{
  "n_layer": 8,
  "d_model": 896,
  "n_head": 10,
  "n_kv_head": 10,
  "head_dim": 64,
  "d_mlp": 2368,
  "vocab_size": 8192,
  "activation": "swiglu",
  "norm": "rmsnorm",
  "norm_place": "pre",
  "norm_eps": 1e-06,
  "positions": "rope",
  "rope_base": 10000.0,
  "rope_fraction": 1.0,
  "qk_norm": true,
  "attn_scale": 0.157,
  "bias": "none",
  "tie_embeddings": false,
  "parallel_block": false,
  "init": "uniform",
  "init_std_qkv": 0.0135,
  "init_std_o": 0.0,
  "init_std_up": 0.0135,
  "init_std_down": 0.0,
  "optimizer": "muon_variant",
  "lr": 0.00985,
  "lr_mult_qkv": 0.5,
  "lr_mult_o": 1.5,
  "lr_mult_down": 3.0,
  "beta1": 0.95,
  "lr_head": 0.00432,
  "warmup_steps": 87,
  "schedule": "wsd",
  "decay_fraction": 0.748,
  "decay_shape": "linear",
  "final_lr_fraction": 0.0,
  "batch_tokens": [65536, 131072, 196608],
  "seq_len": 2048,
  "doc_mask": true,
  "train_tokens": 612900000,
  "steps": 4972,
  "dataset": "wikipedia_en"
}
MLP neurons of a small language model. Each row is named by its layer, matrix (down: output weights) and neuron, and shows model dimensions 96-191. Each number is 200 + 40 x the weight over its row's rms, rounded and kept within 0 to 999. A neuron's up and down rows have the sign that makes its largest values positive.
A block is one neuron, or neurons of one layer that tend to fire together. Before each block is what it responds to, as a language model described it from the Wikipedia text at the highest values.

Responds to: Back-referring subject nouns. Noun or pronoun heading a subject phrase that refers back to entities already named, often after "the": the two, they, the book, both.
L2.down36,179,184,164,149,156,180,246,210,215,228,198,235,194,84,216,183,271,202,214,165,278,168,194,227,198,227,200,131,240,204,183,166,306,219,172,119,208,167,210,204,203,154,216,201,163,176,214,184,252,237,195,215,246,188,193,132,214,214,126,189,197,160,209,239,157,175,233,186,151,230,179,262,232,242,198,199,170,224,197,159,176,212,162,180,258,200,183,217,298,243,154,214,197,202,286,163
L2.down719,209,252,243,242,202,217,239,205,223,217,233,221,140,227,227,179,175,193,248,170,128,163,243,207,257,199,198,201,118,255,188,259,152,300,222,160,208,232,222,215,276,229,188,209,234,221,289,142,122,224,154,191,147,175,200,194,195,172,191,192,221,260,128,211,182,189,212,131,166,164,138,198,241,217,115,203,276,165,217,197,192,167,162,138,204,242,156,177,252,205,263,155,256,230,174,215
L2.down1358,229,281,183,124,182,175,197,132,175,182,153,124,221,205,222,234,173,258,242,163,268,225,181,211,210,192,193,196,211,194,182,204,163,161,190,177,220,245,254,194,186,210,245,101,119,216,252,162,157,224,232,195,178,239,99,191,186,204,246,168,227,225,223,169,183,235,184,177,267,171,185,226,156,192,186,187,216,172,205,297,216,212,252,161,179,200,185,168,223,175,160,244,215,202,209,210
L2.down1959,194,137,197,163,210,236,207,144,229,231,182,135,254,175,195,137,265,208,197,199,221,191,268,221,208,254,198,170,200,198,267,252,206,250,209,189,227,214,228,220,221,146,237,233,225,186,168,218,208,208,174,215,203,247,208,236,247,241,208,260,160,255,273,145,157,219,190,166,257,215,142,244,191,170,313,213,226,230,181,215,208,268,237,150,212,271,212,162,167,217,150,159,242,194,153,158
L2.down2107,246,220,164,178,187,167,222,244,196,202,211,208,278,103,228,189,153,167,165,239,185,251,187,146,247,179,185,172,247,234,143,231,135,268,183,136,223,292,209,231,250,226,246,248,157,239,185,238,180,186,226,254,135,207,249,163,209,197,237,216,136,218,220,186,206,238,174,265,137,178,227,186,265,183,218,258,215,179,222,224,236,212,220,180,209,265,202,201,230,175,177,227,238,179,186,178
L2.down2171,214,181,197,144,177,172,218,187,251,174,195,185,197,231,250,210,159,210,165,266,119,169,189,306,235,181,167,206,149,225,180,238,158,271,260,225,156,217,198,139,184,228,169,183,229,152,216,192,149,146,127,167,208,228,257,165,284,220,230,235,220,188,181,228,209,178,176,226,171,187,196,231,222,209,222,232,165,172,212,162,211,287,243,233,244,230,278,193,193,172,199,181,192,184,168,210
L2.down2184,217,203,289,217,204,273,211,181,205,204,151,203,140,234,178,146,194,269,247,174,198,231,211,187,202,230,175,221,247,196,242,204,233,178,197,241,206,182,146,216,199,164,219,216,154,253,162,287,219,165,214,196,276,210,218,198,247,218,257,200,198,178,191,247,160,214,150,168,171,158,250,189,213,204,80,184,172,168,197,225,184,171,179,203,211,186,292,146,131,200,265,175,221,178,220,179
L2.down2203,300,177,212,222,225,227,231,153,256,226,173,204,237,139,153,276,197,208,176,254,195,220,145,258,237,186,267,258,239,227,260,250,177,236,212,254,230,219,282,170,282,152,226,132,173,192,157,172,252,213,184,175,177,190,212,263,170,163,216,132,180,154,236,286,204,181,215,230,215,286,235,139,221,125,190,202,228,235,164,162,100,140,179,202,264,164,191,179,263,187,207,204,219,175,187,208

Responds to: Transitive verb endings before objects. Final pieces of transitive verbs in narrative or descriptive prose, just before the object, such as car-ry (out), br-ings, e-ats, accommod-ate.
L3.down49,197,136,180,140,293,166,96,161,203,206,296,140,217,103,153,184,223,221,168,233,147,184,179,202,190,197,220,135,232,216,193,187,206,188,178,204,206,209,259,228,182,111,174,246,140,202,228,214,169,186,141,205,240,208,85,224,209,185,220,190,121,189,201,151,173,264,229,133,138,197,149,220,147,126,128,194,222,210,233,200,237,232,164,156,209,142,133,214,238,115,236,201,163,176,214,178
L3.down569,147,203,165,210,248,162,163,146,209,191,155,166,151,259,216,192,206,200,177,150,221,217,170,198,172,253,215,195,168,243,142,167,203,182,206,256,202,189,156,235,224,251,253,170,166,141,187,194,184,258,266,147,213,240,240,200,245,236,219,223,248,263,106,198,149,190,215,174,222,241,153,288,236,266,261,214,113,165,266,169,202,173,217,182,211,147,204,215,209,279,183,191,194,211,193,233

Responds to: Surname inner subword pieces. Middle or final subword pieces inside foreign personal names and place names, mostly in table rows, such as Pl-as-encia, Ts-its-ipas, Majer-us.
L5.down156,166,212,156,240,225,252,175,210,245,167,208,274,102,253,251,128,182,177,139,185,226,224,198,216,153,284,151,127,170,177,171,239,181,164,224,235,146,267,190,228,241,187,128,200,226,195,164,214,212,253,219,285,183,187,206,200,222,173,207,233,139,230,255,182,209,161,240,210,188,167,203,184,121,188,177,189,200,219,260,119,230,191,236,270,161,227,244,223,201,177,202,159,182,176,219,229
L5.down1047,228,169,250,186,226,198,203,199,153,187,115,186,212,220,259,154,225,210,141,222,184,239,126,141,199,189,173,193,235,133,220,191,173,186,230,176,192,220,180,231,172,266,211,218,164,214,207,194,184,190,173,193,271,146,166,282,229,206,200,186,225,142,204,170,279,206,238,207,251,207,203,235,150,194,187,222,288,194,224,162,264,174,149,231,209,229,237,177,208,125,225,172,186,217,221,208
L5.down1718,140,168,145,255,202,138,212,198,113,201,165,189,225,212,196,147,171,148,182,280,279,265,121,228,159,224,146,209,180,198,237,180,261,175,182,205,228,228,211,183,260,169,225,258,233,231,178,212,149,214,170,203,191,152,216,189,242,208,180,184,198,222,193,244,214,215,283,242,193,143,131,263,247,165,188,211,243,249,185,165,244,245,193,200,213,185,205,192,154,183,188,197,209,217,150,181
L5.down2076,230,234,208,135,213,232,189,197,106,196,217,211,219,174,164,189,219,163,181,208,211,245,268,225,261,202,207,165,243,195,219,145,191,203,196,248,268,175,212,327,213,216,179,222,166,223,171,187,204,212,219,160,217,256,271,216,183,141,230,201,189,146,247,204,258,176,137,169,216,235,174,237,182,75,175,226,244,151,189,206,256,149,227,146,170,214,119,114,262,168,190,224,246,226,205,154

Responds to: Word-completing subword pieces. Short middle or final pieces that finish a word split into fragments, such as J-ody, Ju-ly, re-ly, Cath-ol-ics, in names and common words.
L2.down2,209,221,227,166,221,220,217,253,164,269,327,188,151,188,180,213,185,204,177,253,214,181,267,200,203,169,218,248,211,257,253,175,231,182,210,237,226,186,250,295,189,279,189,224,145,192,171,123,174,187,177,187,220,223,157,209,116,133,170,143,212,271,230,265,184,182,190,155,237,148,134,206,169,242,172,162,164,179,192,233,219,248,230,197,175,210,240,206,201,244,197,253,195,210,285,190
L2.down41,248,91,184,139,177,142,195,240,186,191,126,199,201,254,196,246,160,188,120,250,238,217,166,208,228,229,178,224,151,108,140,241,206,110,141,201,263,202,259,244,129,184,221,221,227,179,171,168,203,210,168,177,251,226,194,205,219,174,192,146,162,265,218,196,202,187,231,211,217,177,172,179,228,175,226,150,133,184,230,90,271,211,209,211,238,201,251,160,243,192,173,237,188,249,265,166
L2.down895,211,265,234,240,174,149,270,175,177,194,170,257,169,276,211,166,204,209,168,142,179,203,140,117,167,234,160,190,242,231,159,237,242,234,190,249,296,313,215,220,222,183,245,254,206,185,148,195,151,227,200,217,223,124,193,226,196,152,170,138,199,195,231,247,262,219,191,196,247,288,247,229,207,178,224,208,154,256,170,165,233,224,216,226,224,144,193,131,201,144,192,207,208,295,162,180
L2.down1215,220,190,207,132,252,188,185,270,221,197,208,269,211,226,186,179,147,150,197,212,150,142,235,173,143,249,206,166,245,266,301,200,211,228,227,277,194,273,140,173,219,134,189,269,193,242,204,215,262,245,171,212,220,210,268,178,172,194,229,248,198,238,207,191,146,198,133,178,247,279,186,217,150,238,170,160,171,208,296,248,144,227,184,226,205,262,189,145,195,224,179,174,268,227,208,244
L2.down1274,215,131,227,171,150,126,175,188,174,173,253,167,206,178,217,169,52,186,223,240,211,190,197,211,142,159,198,193,190,241,181,235,236,246,221,226,221,274,149,195,175,243,238,248,172,195,191,186,251,228,223,152,197,170,187,199,187,137,191,188,151,250,191,197,224,288,242,204,236,254,198,238,208,221,227,213,170,136,194,241,246,203,188,211,235,119,154,162,154,220,231,211,273,239,175,244
L2.down1333,216,253,174,186,210,254,154,204,163,218,188,196,220,189,169,125,201,159,237,222,189,147,246,265,330,179,211,226,157,179,161,206,138,177,183,231,258,116,228,190,268,153,201,224,212,182,264,172,147,179,231,171,205,137,151,193,227,246,103,254,134,182,240,208,242,223,193,233,182,203,276,211,229,215,205,156,157,149,231,207,216,251,212,261,322,224,237,210,256,281,269,181,236,179,178,154
L2.down1536,235,282,213,248,198,188,107,163,196,199,124,180,209,197,198,157,222,289,233,179,208,242,203,162,246,180,216,177,213,255,250,290,159,258,147,199,194,243,193,303,223,154,207,168,175,132,137,220,242,196,241,218,202,245,182,170,200,180,158,195,176,183,153,136,174,178,187,172,223,170,168,200,238,203,333,202,136,189,195,168,118,204,257,265,254,199,253,224,214,150,180,169,160,210,217,209
L2.down1694,157,241,287,248,260,163,221,193,243,179,192,234,203,209,205,141,198,215,188,283,180,201,228,134,144,273,148,173,234,225,121,230,222,169,233,236,167,180,200,145,201,241,216,221,192,181,239,199,200,226,258,185,176,279,217,213,166,204,235,253,229,160,178,233,110,123,213,212,146,147,206,190,185,224,239,180,232,254,226,210,183,188,174,188,187,186,142,169,183,162,167,188,247,228,182,215

Responds to: Mid-word continuation pieces. Short second subword pieces inside words split by the tokenizer, often after a brief first piece like u or qu: Du-et, cu-ir-assier, spok-es-person.
L3.down450,175,193,213,232,171,169,240,323,247,212,234,275,182,155,150,270,255,207,204,283,214,214,113,260,246,217,173,153,224,170,203,256,167,183,191,255,206,174,149,180,188,247,221,202,215,205,189,169,230,228,240,171,276,182,183,205,177,155,209,147,120,194,224,237,169,199,242,224,166,168,237,217,249,229,231,302,175,220,230,213,205,141,211,213,145,213,195,166,201,195,183,137,248,201,217,202
L3.down723,171,165,251,241,233,178,182,167,170,158,190,208,212,175,192,260,250,207,205,212,182,231,199,229,190,147,267,128,191,155,220,265,241,149,207,205,222,165,145,183,142,130,138,151,294,202,256,290,181,211,121,259,246,239,183,217,238,216,220,176,215,197,152,167,215,206,240,174,131,199,232,231,174,226,161,191,186,151,194,186,213,207,174,181,197,124,224,214,293,245,142,224,149,249,175,265

Responds to: Subject slot before verb. Subject pronouns and plural nouns where a verb must follow, such as I or You opening quotes and song titles, and infinitive to (decide to, continue to).
L5.down388,250,205,135,190,198,215,142,239,184,179,193,217,155,195,213,244,141,199,221,256,207,204,263,209,195,188,148,268,199,161,167,205,163,218,208,242,231,169,194,176,203,206,237,153,226,146,117,314,229,233,208,177,271,205,225,227,147,231,231,227,244,184,210,178,199,207,162,160,238,135,121,252,157,248,269,241,273,188,185,130,228,217,236,162,223,204,141,259,200,198,229,227,226,187,161,194
L5.down807,141,135,193,166,225,225,282,187,133,223,165,235,222,197,208,180,162,202,242,198,222,173,190,233,215,187,169,251,98,294,110,199,229,229,110,187,179,238,261,246,303,202,190,199,166,190,211,218,199,152,222,269,193,181,147,165,162,189,249,205,207,186,235,172,184,224,200,153,258,184,121,243,241,155,218,142,189,170,242,151,169,190,105,151,189,259,212,206,222,216,166,144,189,187,181,193
L5.down1781,235,184,241,187,192,199,198,178,181,185,138,153,261,171,223,174,232,158,226,236,247,172,219,191,275,265,257,136,305,245,172,225,142,267,204,235,178,178,219,252,184,173,110,202,208,218,201,209,159,189,203,122,170,217,181,201,266,176,210,216,155,174,197,203,189,292,164,242,137,195,192,269,141,184,265,225,221,201,115,165,188,205,194,159,244,192,171,177,153,152,152,207,200,271,194,237
L5.down1999,208,206,214,222,218,211,140,208,171,160,239,161,238,224,140,198,130,224,185,279,197,239,283,191,189,126,125,220,206,222,239,160,205,187,192,176,124,153,175,106,251,200,194,164,282,171,210,176,169,193,199,235,247,215,179,155,179,106,252,215,253,250,287,190,198,180,163,155,183,127,165,197,148,186,245,270,217,240,128,228,193,176,214,225,218,267,142,185,187,256,164,148,205,211,175,161

Responds to: Qu-ant word piece. Mostly the piece "ant" after "qu" in quantum, quantity, quantitative (also avant); more weakly, determiners such as most, many, main, primary.
L2.down356,171,127,232,160,183,169,166,256,226,185,218,229,274,133,261,139,203,220,196,298,239,170,199,250,154,211,243,201,212,161,244,176,192,218,195,261,235,144,174,225,276,154,137,242,157,159,200,275,220,168,220,215,250,228,139,118,147,236,205,173,207,164,187,143,174,164,190,168,114,220,189,221,182,163,196,125,132,255,235,176,158,240,229,227,179,277,199,199,210,255,240,196,218,164,189,146
L2.down591,147,149,225,223,192,216,175,171,257,254,230,154,187,208,197,183,248,194,165,208,205,236,221,179,179,149,195,229,254,221,185,167,239,251,258,156,162,198,165,172,232,275,172,231,214,126,166,215,210,237,205,180,157,190,225,203,205,220,261,219,214,218,218,179,240,149,195,258,244,147,213,221,278,256,183,86,184,180,220,196,219,219,203,323,211,151,242,200,233,173,117,183,254,261,278,136
L2.down771,205,276,211,214,298,244,211,247,236,278,210,220,224,221,206,208,169,174,145,194,203,203,219,175,223,222,198,166,198,127,189,196,184,127,252,184,195,272,196,206,242,209,144,172,158,201,236,222,259,258,151,196,152,296,198,219,267,230,263,180,163,176,154,212,169,207,174,252,215,133,202,205,135,177,231,225,160,181,215,212,210,191,244,179,185,270,224,177,197,196,165,175,173,222,227,223
L2.down844,232,189,250,159,201,220,192,192,136,165,181,184,146,213,212,188,208,165,170,197,141,177,221,134,174,185,230,274,198,211,230,153,199,157,178,193,205,240,158,262,262,209,168,252,197,194,165,219,238,230,236,201,193,188,232,291,169,195,165,209,259,203,160,166,177,191,215,151,215,151,131,193,204,155,247,172,134,168,238,210,173,127,188,203,206,158,140,235,216,175,171,145,213,237,132,177
L2.down970,155,234,126,189,220,225,234,155,184,216,90,148,160,246,188,162,156,227,263,281,192,182,142,220,203,169,227,176,203,172,169,214,184,205,208,197,250,191,180,182,194,143,220,149,225,221,255,192,199,232,206,288,264,264,201,221,244,214,218,116,197,185,246,211,201,213,136,182,254,202,196,270,227,167,109,154,137,160,197,208,245,187,211,136,186,158,257,202,219,151,189,209,234,191,186,234
L2.down1401,198,212,177,166,200,195,133,244,184,229,210,148,226,150,248,261,231,184,169,206,178,144,232,187,123,154,160,237,245,129,188,276,227,186,178,206,163,225,183,234,158,173,171,183,244,239,167,226,119,236,252,193,201,174,228,209,239,249,268,264,199,149,177,80,215,108,208,161,185,97,191,171,225,122,259,204,168,149,191,178,138,248,247,193,132,219,190,242,198,195,179,235,205,189,251,217
L2.down1498,113,163,180,201,198,124,166,231,277,205,216,208,203,185,184,244,177,225,208,220,202,140,149,173,156,220,178,130,225,248,277,257,173,238,131,195,229,206,247,193,127,215,147,237,217,228,214,131,230,224,216,225,245,176,199,184,83,246,174,200,200,234,229,263,175,175,228,123,176,227,163,262,167,111,193,181,162,180,124,251,139,184,227,166,151,162,233,166,211,260,237,218,188,140,189,196
L2.down2282,183,112,127,190,206,191,176,255,201,242,211,231,216,228,198,196,203,179,186,162,213,183,164,155,228,169,146,166,183,263,219,237,250,225,294,239,234,240,167,249,217,175,153,246,184,234,244,231,180,293,169,159,187,176,219,202,301,282,133,206,221,188,185,168,162,229,184,219,236,210,208,232,215,175,229,230,151,202,155,197,175,183,201,234,199,213,196,191,178,204,156,216,129,208,140,187

Responds to: Anaphoric "the" + topic noun. Final piece of a common noun, often split, after "the" that refers back to the article's subject: the home, air-port, tra-il.
L3.down1195,229,197,218,148,229,178,154,247,236,237,154,237,334,160,207,185,209,168,160,220,218,166,224,178,233,302,180,224,232,199,178,218,192,174,260,203,171,230,238,118,272,151,170,229,181,279,234,183,231,158,211,194,209,179,128,165,232,225,229,171,143,142,250,156,225,155,209,230,143,189,201,215,159,169,210,148,219,149,260,171,107,198,216,155,152,238,150,181,234,188,117,211,172,221,223,189
L3.down2032,256,234,275,145,226,178,200,201,184,227,179,246,182,150,99,237,164,179,168,142,120,184,205,237,231,162,248,171,175,182,175,164,191,225,197,206,223,219,193,180,176,230,219,197,226,240,220,180,145,254,189,223,174,229,258,213,183,169,103,205,222,199,199,192,180,163,225,199,277,286,179,204,231,211,239,161,198,241,209,153,184,256,259,232,187,265,218,222,183,214,219,179,127,175,229,241

Responds to: Main verb after subject. Main verbs (or their final word piece) right after a named subject, usually an author, study or agency, in expository text, such as found, named, appointed.
L5.down1483,194,247,214,196,272,180,236,207,264,180,211,253,198,231,156,227,247,182,226,247,194,111,171,240,209,203,221,144,172,234,174,192,190,211,182,183,175,190,266,242,239,209,242,139,277,191,161,219,211,192,185,205,124,189,176,193,202,190,187,221,172,198,243,195,230,234,220,216,243,284,140,227,123,130,139,200,171,235,183,226,236,252,159,176,200,201,257,158,212,160,137,107,193,141,319,180
L5.down1566,163,148,182,159,192,164,167,233,224,269,188,233,204,182,268,176,242,222,230,144,186,154,138,191,218,183,207,207,279,241,193,218,152,121,163,165,231,154,207,138,249,160,181,240,182,192,241,267,217,210,236,212,127,228,216,195,218,186,230,246,187,268,165,182,171,156,269,157,217,236,202,148,87,248,184,120,179,148,213,148,179,144,216,196,279,166,195,160,191,242,223,172,129,191,177,227
L5.down1758,239,154,178,210,262,193,213,176,208,217,181,190,235,207,173,199,208,255,182,255,178,177,192,191,167,184,150,190,140,154,200,157,160,209,161,210,207,162,272,194,172,206,213,282,203,77,245,167,147,245,145,133,201,186,186,166,221,270,262,175,244,197,247,167,264,156,242,199,217,173,254,251,196,205,206,205,218,195,220,172,174,153,137,180,216,148,237,248,189,184,184,154,152,168,191,220
L5.down2092,184,234,166,193,236,185,210,186,228,167,282,182,183,299,136,215,203,208,218,156,200,172,232,250,222,176,199,252,195,286,193,160,211,128,264,257,258,220,155,223,188,184,198,165,209,186,159,199,272,198,210,134,158,186,194,200,185,88,214,160,256,245,236,183,197,197,202,274,236,209,194,221,224,186,210,248,139,235,283,125,176,206,163,186,206,185,221,146,205,221,262,147,139,232,270,251

Responds to: Verb endings, split verbs. Final pieces of verbs split into word pieces, mostly transitive verbs before an object, such as accompan-ied, overs-aw, convin-ces, offer-ing.
L2.down459,192,197,220,202,218,246,175,182,204,198,226,161,181,265,169,281,225,171,191,237,171,252,198,137,296,141,212,293,149,231,207,173,220,242,170,176,173,173,198,189,246,163,215,193,176,208,182,189,246,249,233,182,249,182,197,208,180,258,133,164,179,180,167,233,244,184,204,209,86,246,203,176,261,232,147,262,200,210,248,185,239,189,230,247,254,198,187,256,210,144,187,257,203,197,220,173
L2.down1009,319,211,196,186,232,142,178,206,169,235,217,189,197,237,199,179,241,223,197,176,171,171,180,144,227,176,230,220,206,213,141,190,218,174,276,153,226,152,218,208,193,214,177,156,191,244,265,210,207,173,172,218,201,194,168,208,210,171,145,175,186,121,213,176,208,241,207,146,135,135,206,215,229,188,235,171,139,178,214,273,200,273,193,176,206,247,185,165,176,240,217,189,186,261,236,164
L2.down1093,279,225,162,165,194,176,105,167,187,208,234,224,297,236,216,149,270,233,180,227,197,206,182,201,148,216,185,256,259,215,154,175,231,248,234,177,115,232,232,103,189,209,199,238,161,186,251,219,231,162,175,184,241,245,234,154,130,108,166,211,203,164,157,198,259,148,265,210,227,219,217,207,204,213,132,226,186,210,166,155,207,301,147,159,245,193,186,236,225,155,296,160,282,206,199,187
L2.down1169,184,189,261,214,180,228,132,168,226,223,258,218,213,265,227,217,258,205,199,195,172,231,213,194,233,143,192,201,159,190,241,169,248,266,172,258,191,176,174,253,214,258,159,133,157,111,289,236,191,130,222,174,298,326,207,201,185,224,144,234,219,208,139,240,104,224,294,201,200,176,294,265,246,141,227,216,235,230,223,255,234,247,215,153,248,190,133,204,257,219,198,195,244,247,168,227
L2.down1467,212,182,222,201,187,213,144,200,239,186,164,185,166,229,205,179,205,207,163,169,66,213,184,75,221,197,164,246,133,157,163,212,236,159,168,221,180,253,252,234,134,191,211,222,113,144,107,180,151,165,128,169,210,197,205,253,234,184,206,194,181,199,228,149,197,164,245,136,200,154,185,250,268,214,150,191,191,246,281,132,163,210,198,143,264,192,194,227,256,167,205,192,223,246,194,177
L2.down1802,241,205,253,155,200,140,190,291,104,194,193,318,252,255,239,170,258,189,164,182,230,165,218,200,203,183,205,224,176,186,174,185,177,264,195,197,256,183,151,170,187,192,160,206,117,223,218,172,189,240,219,260,154,146,205,245,234,183,185,223,250,207,172,253,197,196,170,222,201,216,178,182,223,280,166,218,238,147,217,113,131,274,233,146,280,163,189,195,176,196,266,212,239,230,224,154
L2.down1981,143,172,214,159,155,219,210,143,173,123,197,220,174,202,165,218,186,219,137,177,116,198,213,226,211,116,155,195,162,156,228,160,142,188,125,207,215,206,320,235,151,213,240,176,106,180,196,185,168,221,206,203,184,191,180,214,258,213,195,146,203,166,230,190,229,148,214,168,236,153,229,191,273,150,160,186,119,186,195,205,150,202,195,180,234,202,191,190,219,170,249,196,202,142,202,166
L2.down2252,233,159,189,196,153,167,180,224,169,191,153,161,266,236,228,213,202,220,156,178,219,221,158,176,65,212,115,153,160,148,154,163,216,193,210,179,226,116,265,239,235,268,179,215,168,216,204,220,242,168,173,213,227,192,150,176,237,125,222,174,166,225,250,181,144,178,207,188,83,255,165,162,207,164,202,158,213,258,151,140,163,225,174,210,169,141,161,199,173,166,237,185,124,160,265,189

Responds to: Name-completing word pieces. Final subword piece that completes a multi-token proper name, mostly a person's surname or given name, as in Patter-son, Barcl-ay, Gonzále-z, Ram-sey.
L5.down44,212,234,241,168,154,183,201,177,211,216,133,156,127,234,181,167,165,146,120,248,210,186,228,128,137,265,252,228,172,232,231,180,227,203,236,193,239,153,164,253,192,179,182,174,202,144,131,182,182,161,110,159,229,120,166,197,109,153,168,276,271,268,214,200,174,190,213,214,257,157,189,227,226,197,156,120,142,170,186,204,198,202,165,249,183,202,266,229,238,175,159,171,195,211,228,189
L5.down450,163,189,198,191,260,191,237,223,223,180,175,190,155,262,267,170,239,177,243,219,184,223,254,173,139,198,207,240,215,203,261,260,192,238,221,138,164,226,225,247,160,189,202,175,143,221,225,202,228,210,235,173,248,172,183,173,193,197,184,220,204,252,241,156,274,203,214,186,208,169,245,151,238,189,159,185,264,223,211,225,252,206,166,216,228,211,176,269,227,188,153,144,189,174,161,172
L5.down818,183,191,179,152,171,261,222,208,138,214,158,227,229,222,146,203,183,201,143,203,177,238,141,207,216,171,87,233,201,198,161,229,224,206,192,173,146,200,211,171,191,210,170,246,228,222,184,150,175,230,212,246,228,164,218,160,114,193,193,141,201,147,247,179,199,267,222,171,259,148,149,169,169,243,169,106,197,176,198,237,237,142,208,169,214,243,173,177,250,258,198,152,236,196,118,174
L5.down1754,180,249,204,237,238,168,158,230,170,208,213,233,235,182,166,193,238,210,245,92,189,197,118,230,245,162,107,199,220,238,222,168,128,206,178,177,154,231,176,144,166,198,175,272,236,212,194,233,233,204,238,199,245,93,236,193,211,260,167,181,281,204,211,263,196,186,203,154,215,199,181,140,161,240,222,195,214,187,241,253,220,221,298,179,210,228,210,228,201,249,182,207,122,238,228,170

Responds to: First-name completing pieces. Final word-piece of a split personal first name, such as Se-an, Jess-ica, Christ-ine, often in cast lists, sports rosters and tables; occasionally other split words.
L3.down854,210,179,256,193,239,159,241,149,138,223,127,183,223,169,198,238,154,166,248,187,204,254,171,192,222,191,170,184,217,197,175,230,202,177,169,227,219,213,175,268,256,213,190,189,261,235,124,217,219,180,201,194,191,260,128,171,215,198,194,195,191,228,275,214,167,184,200,182,171,218,292,152,194,174,201,121,173,233,197,206,174,178,259,223,223,225,215,239,214,228,261,101,222,148,186,230
L3.down1797,187,145,211,174,179,191,242,187,203,181,233,190,160,150,237,138,256,152,254,269,185,188,167,188,178,223,181,266,194,212,187,167,187,165,241,197,191,180,211,195,293,326,226,233,141,141,193,162,208,189,206,206,226,236,126,242,179,268,140,195,155,142,199,234,225,181,207,223,160,128,179,161,253,227,190,133,249,234,237,157,193,233,192,146,227,210,192,200,120,273,236,277,194,226,226,235